From a checkpoint of a small transformer trained on Wikipedia: 3 heads of 64, rotary positions.
MLP neurons of a small language model. Each row is named by its layer, matrix (up: input weights) and neuron, and shows model dimensions 48-175. Each number is 128 + 24 x the weight over its row's rms, rounded and kept within 0 to 255. Numbers have three digits each.
A block is one neuron, or neurons of one layer that tend to fire together. After each block is what it responds to, as a language model described it from the Wikipedia text at the highest values.

L3.up310:114138121146120105103087138133096131135131116141143137131130167124126127176139110115162110137074104123101101118188142120140126159143101060114113111135166144136129159136170108178164146064139137134111106101163143159122115092130092101124110129158110103101090138136139101111138153112089146100132121133112143128080083155183129122146099097132167137123115097116135134118096191146140154110162
L3.up403:146133128093118078107103142098097148197111099136141173132149142112124138154121142145180135124133104139131132134120129125128128138139131122154115147170132099119150141104161171162117110090156134124118100111135141144128166127103104088139108121107138092121126105118116129079106109137115139087153175150127124130090103114085126175136125106146170113160139142138125124174130120090096118105100
L3.up435:124094124114169111130096112162160110143112116121130126186155137154143136145123094111138160135100171153133114111193107098142107146120120098127117155115137109101164129147137182127138140154110148127126121123158135110110134125154094069146149122202088124125137134154140118109091096092139138137136118104095123142126110160146115124125096127147195121130119083102089151136088123130084128119134
L3.up528:159138155148128069084159151107099157131138104113116105149139089133164137130105131170177138131080139128123108137179155153153133152135158103110122130146105127135134098155090148147145127113106180122150086093121172143124149123151120152174089116134130104141137096141114092093125143092087117113154143146123137145115064129125119149147113134145141126109112109135095113148125139107122138134139
Description: Word after copula

L3.up146:124114159117141146123145105086071142145138168153108171137079097174121097164151121138132125120126122160194139106112075121152130142129134124115127149066119146134110147118164082102130136138129126136101086096137086133098130113185109139150172134130133145143126133170126096125161098123149115084135143113120140112127143086121144126138151129127148144160087145155172141086177128112114154132123
L3.up428:111111167154135120118111111108133094143158151147093139152114161153126082159092104154157170139125158149151101129164141087169110142140147150151143162091129133149142110066112103167136115130139134144104128133143113109097104120145148104135104127080091126147121115103106136093132090131137100144187085157165112139145103113145163112144109128098123129119153128105075092141140154194128147159094
L3.up521:092131156153110107137128107084107163097133116129114144120119104145114092149158160169130138120142106158157196133125158139098118131118104115125094109136111113124114138079103130100147195144148137139105104095138108116112089087162138169131117160093154121084116115125084117128121134131119112148148151120121100118168150123122145138132146100120092153174118159137118106093144139179108153127137
L3.up758:114145123126152141144100112108109144090132150168106179155103129114128074132123134168166130146111114087130144137142101109092103135125114163128178118103110121079131136126115129148131128160119144152119114098112134161131122140134127139132088136110125140070069097118147071145171054145133104136131130112140115146131126103132130130102144159098139148198070109155149135097158121125087150144116
Description: Clause-opening boundary tokens

L4.up87:106127139098144173106098146128113143118152122116113111128126131098128159092114132106119102129128166097128092106097140121129106129110156126104134143129160101152137146098085143110093168161110137101094117117127136128108154128138111169161102107125172143101139111114081138119139092112119151132131105092112133116099101152163094116120087109131173109166109133117177127141143165139088112085165
L4.up565:153055168086123126096083168082162131132138141112132112121140159137142137124130119137163155115219102124103124135151096114082114096138145145087106114134118124140135123111177164144128102097118165159131150113173122169095164132132128108145155162145138103168101147135099137129125134123143161114120114091104120148133118148094142149108115161118133129113153092119144170121131098136098137152151
Description: Pre-name punctuation

L3.up482:123139126155132138079122110074120116113134105172121164121117081107111098162079091162135167115153128093155148130107124145116097124125121144129138059156176146127114146146130126083149139122133160158134150122145169126161182121118112156147088130130135125092140128161117127154129138096120114121118132089155134113156101125144131111142135142105122104152151141125107155077141137156124117132110
L3.up576:126120104102080108099126163145136142170130122131110121092180114161079099118129107144131172150108148150116157132146135112111127145122117147136111132166092095084131153122136148142137128098153145153168106154154152140199135111129074145112123130105125130100077134157142076139095128080110115110136131110116124084085172127157139104141131086102109151108102072139131135084111164186138141160128
L3.up631:102172120143140153116102134065188147135154114133099130105100116075168158149120098129148109156112141147142136137142120129111145117093153133113115136170132095131170124158129132116156135128135090129152133106094143106139120132115112121142148131137096117091153117171136149157121115088137151119109139137128124123119091115136120125136136092093162123145185077134096183149112099143146119101141
L3.up655:164131101146112137158104082122102144198146144163113164155131138168112099148115125160117113184109142129164107160125130149134123118138096138146105106161116115092133142120160130115142134163135147192124109101129146134117131122085070135165123132133145125102113127113111111104128123125145123170150111113163126135108173066160100115084110101162135159104089145102138101089135112136126112165155
Description: Year-initial digit

L7.up14:174132145097158145151155123140114108146123090124145140150125148122125142115207135117131085164124124131126139086101116136123133138142183110108103167103137134108152158153136172120127121170188115171132136097135117150149120106107108143141110123158151131123157059104098110123145099132126157110100116138143125113123135143157099153125121109088080126135152105090139071133090151157133104127100
L7.up16:131130180076143136139139114097165089100133122102136152153119104127144107126124136134140090140162122151113119126130142099116121154140134101089120122116139119132132154143125174121142163130156127140101132127158124171145139117125141140086106126145133126104125100092131097138181123128101110155141162143149144094087146085149178159125147153096132102131119125138104125108157118152154084158135
L7.up70:136147149109126151132135135146090132101137117145139140093120115150136057170136124121140145100103110152092126137136133125121116111116111130128154151134144144119128113131158151131138137110168166137104114110145129137134099164099115107117122151185086117115123122091103140155159117119107161090144158100164112138055110122127115128131130121100098105133111127119131138142173130146106134166147
L7.up95:107108129157141140133135112140072107133106135142158094145130143122178129102129112130155170121140070102102132149133144143163136162110129138158096142100134125077117150135177136174136150109144149172133118105145131093145077104104140162126108139129111141146096085103122123156137149131102139124115101124079145150129114126187179128176167127127140103142148144096121115141144128154127144173156
L7.up223:127142139083187143121120138121156084146141113157170117148102132095159126143106134136109130120129118129123148132108111080124149154098113162133147155148107172122112146151145113149159104117140151141134115117084102125132111114173153120151112088149135136119093152111101133086108130123135112102146185110151144130098093114186155143113110165134154133092093136105135124128165110136143123120135
L7.up436:125169160107171147171123111099121155137120140127142160143141140143130094097115126088142122143159089107093129113103129136132104106092148092121105198116143117182144146147153086148098121144074121165135138091123134158099135135103130120141086122141144158148145164173112099120146123145173132113121126132117165109132171113168086140135107100121088112170084166115141123117170109103115105139124
L7.up505:121124139119151143153117138142089132149115075118129111145146136154104081137094092172142141135084100122127143109142133122142118119128103128129111121104150145128111147143105147137138098128132131156144171109131125131096184129146162141089090135134165159115153137085125152125112128155090112119103162127085128150162148117096100159157101181155145123137108130124080136107103109168114097115176
L7.up690:106127142108085116160146113104091101118155141108134157064135145099166143136143156081135112141105107142084131086104118114135127132132127146126089114112091144080119152136157147104154128141096115136083129096108125124159120080164107136139138087193114161100139142186146103156153156113087119119136105140109084148122134113124154112156149157131091128105138187093155112106139133166152086128110
Description: Mid-sentence commas

L4.up118:058119132108097137131095104136164077163090127127136114112134112136116135169095120147097151131101146113112096166129117138084133128170103113100133117116144162140181140146124143107169087142150152131151102100192100133115142123112111142131120109109110143123124107171105127104130124100152109183087102142130138169112165164116137135095119119126122119138159112153147121082179087176119151157157
L4.up421:150143123163134137108158110147149152094157156142105116146103152149129087111150106125182126160078124093117104144097131122135163135094125128095162125095152140115082150105137120161110160165138146139139105135099134119122126149172121158118063113128115129121148143137148191110132123124125100122117094128125088148097128141158130134117116101094089124100117104165144112148125089141146167141136
Description: Year-initial digit "2"

L3.up245:112134079146144140080133159115166120107074134155139117108084170120145125174121142139132124173123156171171136084107092104111111111125123123128138096140078131147099103088099163120142113171092088097120151130086103139143115113173097150132115129151094132119108113146165104133146098127149137135116165160090144118126103168154149129128106100140123129133124125157134135140098167172109169140133
L3.up261:140134141106161157183131136115148124087133117169152167127110113136097130131111158177136143119169098144133141143094083131186102126140136130070153134140072122110056138142147156145151125154117170167138089123098119067153165116119129102119128126146098145130163168140142148110151098120114113101103119123135125135158106115173109099109144085124113147147138099119143147166153128111093127118129
L3.up468:109157136105130128134124123133154144124086135105087147153129174142142122157125148146154144116122145087172123143119077106103137121068075143113163117129116167125119083090142130149158112150125159114158134094151085140154170103085160124093139122119147124150153108123107079122135134144122129134096096157094131098154145119163135163154138096157076117139105113108164136108113135143126125103129
L3.up601:126147123143146099162103121112153165113132106123125114131147130142129167177138136118182120159187106107184175122118134090122162155127150124078172141140160140129111071096133136131117133117124121123122097129101142155187102129124117116103167105100082130134149166100107066095148091115130121124109187128126159132146113108109104124162123105121161104150109117132122114127156127137150111116145
Description: Range "to" and articles

L4.up391:141133149153152149097155097119135137140117153115133105123139111120086117173132091122143168143138142114147112137122109092099127131114135127176110138126078130111090146138174126092135120090081117146117155138140107132133141106104146133153143116129108154173165179114165124101142144163079123151163078163151120141171098141066142158101169141154110148087119127128122120146127150118139107103105
L4.up528:085081121151094159102144113138113151102147117130116089118124102159162159109121105131143173146133136142177110129094083089112139158144118146176119137141091147111114133102141118150132121141132129161092178140135142134108101117098143113163156148136124123132094114097139098149103067117182168120134106122069173179128118103136148130134115170138124148170118138146128157130136115128129131123138
Description: Split-off word-initial s

L4.up84:116132170146106119149149116113111154107121131123142106161125147119066122100087126110139106130110132153111163111125150140116124106099191131100149126141097103179144152123081131148155099143129126106124155121106128115115102087154132157141131115134168115100140120108131109104146113149140139145144101131135167145154089100154149121118088127120115101127128164069144136108093146179152135121141
L4.up520:090113166146116120151131103144141124124130119176108149115101161141123116156138123135129146148106124076158155173156130110112149150081163122058127122111138115111130155129163155116133134134115160110115097106108137183148133133168114135137146145113110130121137154091098119154094102180142166154127093118123148117126119108144096147151128137143105131133123133088103112129118119091129166101143
Description: Clause-linking function words

L7.up35:126107131140149139105137128133093103151103115095130084135160118104103105102163075131097095113130102136142125114053150133130109156076161113105156141118105118082128141140116122146178142135148114160156170126122123065159136120116130186107145127112140157117083151160161146162103100106173116126139086140123150094145167114120128111115129152151084130146096091124164157080168146129158117122141
L7.up292:102103124111116095105169142112099108163124124168148074124096141167111099060115154110169111122113161078151124154124137114144110132114162159115130140166127128162125149154120138152133129102163123109168151168168114137128156134140135151090111132114148165124142139136129110158115133088164117091083111131106127149132174129184130126093136109096128138102122146149155143150141102149148157102148
L7.up402:103118174112155113099121135086173136095143142080142125145157129132112148131127161135095091124117132133088099140108137117144108170130126103111127109137152140175126115186125098116130173136154131120144132129118099117141111161130124130121115114149150138158155144138165154080080095084124104147099116116126146133139121105157083142119116107117178153177124096140113130194169108187134151113117
L7.up479:113100125118126165119137120158102144152169065138153127138113135132135119105105103128154123128110132137128159156118116117132146131113157176167175157135117139143148088095127126141092114137142155159126117124183143113083130096130099169117101131095113122123120174141118117127132105169125160131114114119104107130146162101088161163104119128157163182121128150124163122131105100094120146099119
L7.up509:118132115126176121157092134093092160120155113068145118114125173105136117113147106166121136170137140104065075139142158158087155155135122113143132120111168168123133160108094094127193113151137132117125115157121140079136136154185133138144111150116137123151106145100130150093125140094092108113099116143111117124156142100098130132120151136119162137113148100154133086142150136179118139102177
L7.up590:116111162142152169096148197116107118130128126100144107139134146117143120112101171140161153151143162132147134142147131141070116157127094145105139154122167121137094127125124131167079107110104131109168124094142110092087122123124139147112112100081134101186147150114103149129114086109113135102145140115133148136131185096171113094148100100122119095098126075125117128154142108133115132143148
L7.up721:118148149141118165103134177171112112134125109152132108120103109123108095146113145099150097139134139070154127127104145150088142137153108129133097124134128130144119161119118109160133130117113108125113120098148134158062116121156107137118145118122146166133110111091140123150097109087151144145107090169103141156143206138154067133112135122118119120103131167062137116134125120152136139132123
L7.up732:134121149134128107137132159113089120133131102114123115130094102087116109142117088153168129138112086150165143181127157095109138168172117103146101119136147142155125110151142124159115151081115144128135149119162087131077113087139117140160126092130151134122136097138085153162131088150109165148125140123139125143115155097156148130111143106159113065103146113201122146111146143099123145098124
Description: Year starts and parentheticals

L7.up52:166134166159134089112109138119140113132097088183119154113147166140107163145134105115096151132130150104139086074185127111139133135133053140138115133147127119125134126146129173154149159105165069154102132164096110129116137098119083123134136090124105129119136153141122115122151092128155113117123116125084110156130140144127141153140098105128099136145167124108130065110124133141139172166125
L7.up248:108159151133109146101116147141147102084137113121153112175155120148147136151135102144101127098177106126138170124083133106106159169123126102081132108109134139124174109139125111101122116132104104149164148150142090180120131123146112133125122147098074158160110135121102119099129098181118128100139128169135121118120150162104162107121112103115135132154129100123149167139105136113154156081126
L7.up356:149078158113130118154140098125102131122094135172109137122145149120152143117176120112120156120147092115166140103129128155158082105139140150118142171140197135078123156095119105118179150140093134132140131084138095117126150064106159125122149116097107087138124172131119105185114127108173143116090110176114159123142115132077067140133160103124109138111161127134125080133076146122143143099097
L7.up372:109077137150133099097111144106108136117138117100120131142148103142172169114136132117146161128174130126146102087072145110110123127179125131154111141119151125061152107117144110099122141129114082127144158111140119164110162102130136142099120074160085140117144106112133116173148105091154175084126101148131084146160176141152114136095104186133137149135151144117097134120140104140150137133128
L7.up411:129076173134170140090139140117147119090145123137155157146158105105176127128170177152127142131142144115123127143160087121137125120135101124143105099127114145085090098157096153138142158118102106085127150123094088160110137154125114143125096151149116088098110126111148088148125140089174126130101134089135108118148076177140124156145156129146116138131143131143109107128096130106150139132075
L7.up643:114166141079117106153136120153166137090136125131135160162118150154116132139088112112105146097138135114160123113113176137161122168138111138071142120140172137129152095139104170143157124134131147132123104121142153165138152121119152101145156115136117082167101089121191135118096157140125125095111121175120146126144086131126100095105086134130109113100125133091150125156090166170149120131120
L7.up658:127128142133172123097144122143148093156074172151169144095113119157110119084148085132154108097112115126114105136138133118127123101124127109128112140136136142107110087123141135142161119091083151114135130149125108130146120151138140142154158187174146131086137123133116147105121113136102124129132134132098095135175118144122089103139126132131137176159092126071149155131109115117105154144141
L7.up753:152133170141146115115081147112132160112147125130111123168150122127148123126208139116150093125136093162140114102127132088151117132156123163101148094153110139133177079122163104140109139109154094169124125119149108112112105115118136133072112153130044162160123122093139145110120137110145136120101167112152106111161118079140111158120112147192124115138141136135166129130137130133144151085093
Description: Table row boundaries

L7.up138:109164132141143105142138057166145129132153134174128160128141155091103062176128096150120151124142099117163139125165119097099131139164106145114147120158164105101065130142151112136120141163103095146113099081131138128122127071141147161124102190105109086121108131146115132090147131159157151108112159135102115156115134103139139122137103136132146153112137083104132163097124143146124184144132
L7.up148:122136179112117064113107108115148135117198110154110176138134137142142096116122135145077155159132097114141122124136112146127143093142138152157116154126140115119124141097149128109133128122129091145132120125140112128145102124156190150165125148112137100086098097135074154143124153132133167132127093092126119136134138138180137137132079117098140158118153122123153122126106143159142156103124
L7.up245:146129123136135132131151103174126113136116130166108150121133128100153122141142120137107115120151094092164144098099132145103151086138129159128110137160110126131161156119128136135124167111064159136128117117111099120111076145130166111091104126115105128080103117118095132118129139136171184109107119109122128154127156183153147092123126132128126160111144094168137140094167115146114156098141
L7.up250:142113131115103120083086151158148164115098144135138181118112180175149147109078137135139125161138156147158143134144150141153122136140108103097134124160142144128151095107168115122161109155119182093130128127140135114121098084136144174090123110100120087154108137154138085120109141144115158103125107114089133161150128144162161102116089142121120193169136118110150114148097170129141161142127
L7.up399:156175187114173118142121133084084136112150137125086115176115097150122070078107151126092158114104117095133113170123087109099091155142145141155126142146135110106133110128105167076146159143088140119126128143156104118126112116177125145157119126090148128107117127119148119122135138201143185159115107147103119142126126115136126145108113065120139183102134148081156181144145164154094149140125
L7.up419:150114152113150137134123094167110148121116112120160105112105120144145096110126148172172143108150119116139150115112126145175106112095123127144131147158136122081158142142150063094120160136115167105090143130137115137083122115157147153102126163119090130118090131093128135096142127130154121143129091104143119129147134069111127106185120159099143178155120164172124147138158123130166172133113
L7.up464:065132107107103116121096142114116134079143141106136136115130131176107154171102164130102132139087119090179170163126158138173147140107134139121135147140147106106132086098154109134164134119120118206162136144107111135097081103133152159073147120131150140107083123119131113127129094130137155144124180148144101108107169153122159137110134115105130126099155059105119143127114134122114138132111
L7.up526:124106140115126111143127117126165093095125105110133133115120122123128090123101141162152160146145087141138146167119101107112137135190157101146108174121182128120167143117138071110144148108108141165167165150112078121172118098116113147160128135094106144114133109176114167135165135155143115149130133119091121147153139147134104136119148105126147133100122077092148177145101142145098145100117
Description: Sentence-opening adverbial end

L7.up90:114138125137112164133125102116148099131168132131114158088148135126175100117155115149164137162092126098169111128154141116103082139164140096145123112136129154096126145130157107117146107163134135140129200096130145132112112092104089117150099107128108148148153165198134168155126136096122109115129155141100093105104114103125110155162107097121167136123138124105082132107170124138154158104119
L7.up110:117124160139122138149134107148125066120125134125110118134144160115088096135135096145175100117122129127128134126140109102140148157172136153137131155094173154144162147113141184100099130131101127136170169104156157114100131113106125093144111152104138128115122112128149127121122093128137075087148130121136125148090148131142104173146133083128176108103141170126102130136176148179103147112162
L7.up203:087112161112161103154160156162127106147148165132192141158147132162155096132110160118123100111130090115133145146113146109115104150129176133102121110130119128113133173081126143103121139142149185107140139132148141088097110090111109092121158153117119123140131154118168144103095115120096091102150079105116158136118095134124135139139117115151112123129135144177138150150106139129157171127154
L7.up303:129139139101131117159146124126146132136134137116115118183090119133109127132107121059108122130112177132120115071104091091094102171124114128110160150077131135155129128150178182136164118112107167110095124119144105157100137092092137152158124084162129095138168113122120142114120150134088103114149101155110150131155089141131113114141109158115117144159152118155140099149147137158102098100124
L7.up308:116155137124109128126113115131132123118111135098113125103141115118069131125112109124152122110135116107127146155125108119126162125130091123158091109116132088109094173114111148132130078133101121162144167129144166135136068138128128143165165200169122078111131123144091120141151157124103196113104101135129122149097109115101116182126140149163114146146139101152107146129105140157148105129140
L7.up380:136123155098161113107105170112125120151118093122151123144144157118132121104169136131173133204122140123103144102101174081115157148123145136137143092127170102105087180098118134143127089121093092121118116151129143108166136142142114118115091145174141131154150119164127158102162132152123139133102103157138115146130113142098133181150116120120147107162143133145151124104153135143108143141102
L7.up651:095110146088086155114099160132136150141162148086156143097115139156080137153140131113159126171086090106164180112135092157117134111108152115120129104154130114132083155119077157126139103149106132142189134150133158153111138111088125120089150170148150126104137096107100143143129131097116128100145116126125120119111115097103126160115081109131122150146143169161122136106126119142145112150152
L7.up692:113148136157126106143118148153117157157140159113147106158168131155129084112098123143101139116139095102132126121166128091130119140107110089156152141112116152129063148087145119140166117131149124133155128131156151130107127136108074071110123174092096128119167147146122123114123109092086159138132121097155111099091093162108151149110113160142125148137129125152111137140111067183142122121136
Description: Biographical copula after subject

L3.up166:128114164130112098132125133131136123114100130107142138164145139125107103132150113142098142144156099124128099105138070119110151065120102142125125105134166157104115145130152148134117061130065156146129109157102158157119165117153148116129158107119156109125146129127198105111136112131174120153109112161168114124128129099066133127133127126153127114127125130146076106154125093128107151156149
L3.up613:105132163140172124135113087110137105078134089085138145146138114151127135130137126089110120109139118110149125092124120147123114148158137129150097115192164130125123101121114088147123078146151140081132093153146116175148153104161108115137152136160160142140127135137115100143115119099126159151105115093104100106162160101131091151148127108124137121094146140126178085115121138124169078065128
L3.up634:127109153180084119132147133077127101147176160096114182145144101127119118141174149161140098093105142139130165131142130167142128117114091194140117128150135142114173139131111116130122081164120150137115154147141108144139150125108139128148146136146115094119139156115111181134111098168160131105144100110102117085152125096116127141121093149106125146092116142148148182166119143180098124119128
L3.up762:154124091139066156108116138135112129109117159119190167094126103178131157169143142156145133151158107137115161101144054150120131146124135139186118121114109155118155136145092116099130099123130112148143140124148122137121174124133123137150134097127113131106115147115131146099075132129107159093126112132125088091102116139135160174138061142120167137131100166163132114120134122139114114113163
Description: Election-table cells, mid-word pieces

L4.up49:120151113137104127135097136129101133155105137111123084133099144134121116130160119102163109160150117122124143110117141095144163140146082142133140127115170131170136108142157187122197108096148119162146139122141185120128091151139150112114131151149137115143147105119128156109090114145099127105104127170110169152100123098121140148108129119086147098081118062120094097104116108177109138136113
L4.up757:101138154129113085096127141141118147116129118142152121154172119102152127098076079141120124147133135130120103117144133149132195125161110120155103164125132128130109117136149094110162094114100135120186134152137120099124137147109130159145133126131120110101127093150139122115102126094089148089097154127121164106111143129142121139133113142151169115132153127121051094153120149163157140090151
Description: Role-introducing "as"

L7.up59:105163146149146133143147110131113114115138136107092108128128112195144137160129149107142145153128101145176153130095150079131157110140095122129130133132131074150148062115148084142125123130116091157133128110141129162061085133108119109130152089113144130120127075153106180081119106129087163174115151139133136145125109159115103118131143121137136198163141147093114134139124141138119125130156
L7.up130:116130119103089156120116147125150141128130091132148116131102147123133116121158106121139120094162164125116090170106107124119206106098115115090096154164122132105097148168149130113109152110110144148132131155148127102099127112098140100145149121123111106144161126143126155122162131098114135171121114166130112137107096128108143118133140146135194125109123172158096145144142134124134068095128
L7.up375:085111129088074150091147112126158145085170116124142079107142121160112124176155116136122155128170141120124121139116142141122124126164106120114126139165142106148098142155104137093130144110125097161114127131186092091120144118136131084123119106105133134160135127118128108147130134114149129130107139165142137145112152106106110091112119136128100145142115091133101152134117158148169122135136
L7.up377:140121163121093198117106133118119111144143121143133096125078151144104100140119104123184101171133127101160154110128124096105108117167159118121116100111132153094150110149151115138130127091134114098134137153120122133084153160122102131130122112162111083135107137114103107101095103089137158147150158138078101093115169152146149131133123150100186138138144118116125061129188125158112105145165
L7.up549:155128161160144144137126135120126147107131151142133147159109135141091109159115120121108128123117161139143146080159156110143108151105110109146116122099124130119087149144137170111135174095153117098107138137134093117140115104141163111105071136099122157156133142146155052144156148132128127163118060117139151127157116146133144167195130135137142146145134115121130156112151125168096094140099
L7.up624:152141143211087109115092127147097111105130163144153138104062109144109130117158098159160111144102149101156099135156109104122118103154097147122117116148118165139094124116100136114072124109184111101094113121141124108149160131106094117165132100125113136154146147109103096113143137143126131158128092185115147117108132114094150117129141130131118156134129144128144118132096134129130080148174
L7.up740:133116133158179111141128149149141158134132135145114081153114167133111115134114117084145135175159134122180137103136152098149131118130114085104115166097144129098165133106153119119141102089146119105127094100169095148159127154171123111126111105159076080132145139122111113097118120141142173115067126144133159159078122149105156120081114135137114094115168157130118140149135115123152117117110
L7.up751:146127125104123135125108150143096123114135116120164141143113123179123112125161135147137145116153108145071113127088100114124123120136132088154119112131151154194151119119108134127089091126125099138072105150152153169124116145149128118168124053149167133145158118120085119117113067144136122149078123145116133133137127118060129150105125134096152148114127144093181163113119139124161121113104
Description: Word-initial split "s" piece

L3.up284:125090115144113139154116150128140117142092143137108129105097148130103117152173123093149085133140125121111137155097134113145142198177157132110113130126119073105139155122117090107120099161157139142121159158110114127131117128141092144103080128115096130105131100135155102097129136125133130165130102128147154132135139170103153126132094131098154123146119153112118109129173142136128143140143
L3.up590:135142101134117112149105103126145111136126171174086130124121179158150108159152104070171153130121187159081083131118131089125130100160161114087082137141093114063094117138135146133128138145127137148123153107072122131120117122146071098102125149080113181129099125118141100125163103137127126154117112106147118139142157142117156118144114134123111133128106145133126137114161095088139174115126
L3.up642:147140143153077098160134139151144141146134139124137151085087100157110171118125091145132117098119142126116105151081124148112163147193150100136160177172128115140116119149097083147108125154134158150103134125112150112127146113119146103142117139126099082100111105083161067102144163130148129163131170117193108099119125140132111131090110165104142107161125126134138099104107122160113103132115
L3.up668:142142093163123134123120128133157134123128134093152133125114117110102080089128100100187131088141117099137101157088184087185137132106131104136096141121131095116132130133126129159158162110143132094148146122136144080126122119088134141121105145148113091165106117158124112123145141146097149148138142168155133091121090109146127101116118098130163164108118129077167147125143199118118103122112
Description: Mid-word single-letter pieces

L3.up399:058128119158146120152119119116152125135154159127135120115186116133154143137116111068144136110126101137137104155149129136130112172153134142128145146139120125076127177119117123122103115114113127142170115142129113133073109124088107083135108078146145134114099122151147160078141148111075164134105163103121163140112120144157172107194119121177125124126144112130118135072155161088102138169119
L3.up564:118137154141137136104109138140102099134145121090129094167159129169123111118133087134133181104136083104134142155140127120137157139119113139090190142092116128078186115184162133087135117110115136106147107140145154145116121141104120105156145094137116117096085131105076159122122136137137132097092097094099144153160138070090097152153095146151147091128122171129169149122173109131132119150117
L3.up606:097126112162131151123122142142161104127159128106154104147129140113154106090115106091164144132119126109139090156137124094118147075141124134138113077155095096108096155129128067087108138098119156107094109146129146119118160147121143139151175103117139106120161132126109111110146139105121142138129128126149161136111173153160155074164143127134147145125155142125093146113103151111138140153084
L3.up672:103126098150121109100146130095179113129139128133156123126153186104106151116086116142144156125163190126119089107149119112134143146089132116119143107074127102104145088150111136148145126143130138128161148073123085130102125093076131158112089141129113137100155156112130157140110148163134166146099135138093119152111114157180158143105119101171109130133152091161168194135127140104164079126126
Description: Article title closing marker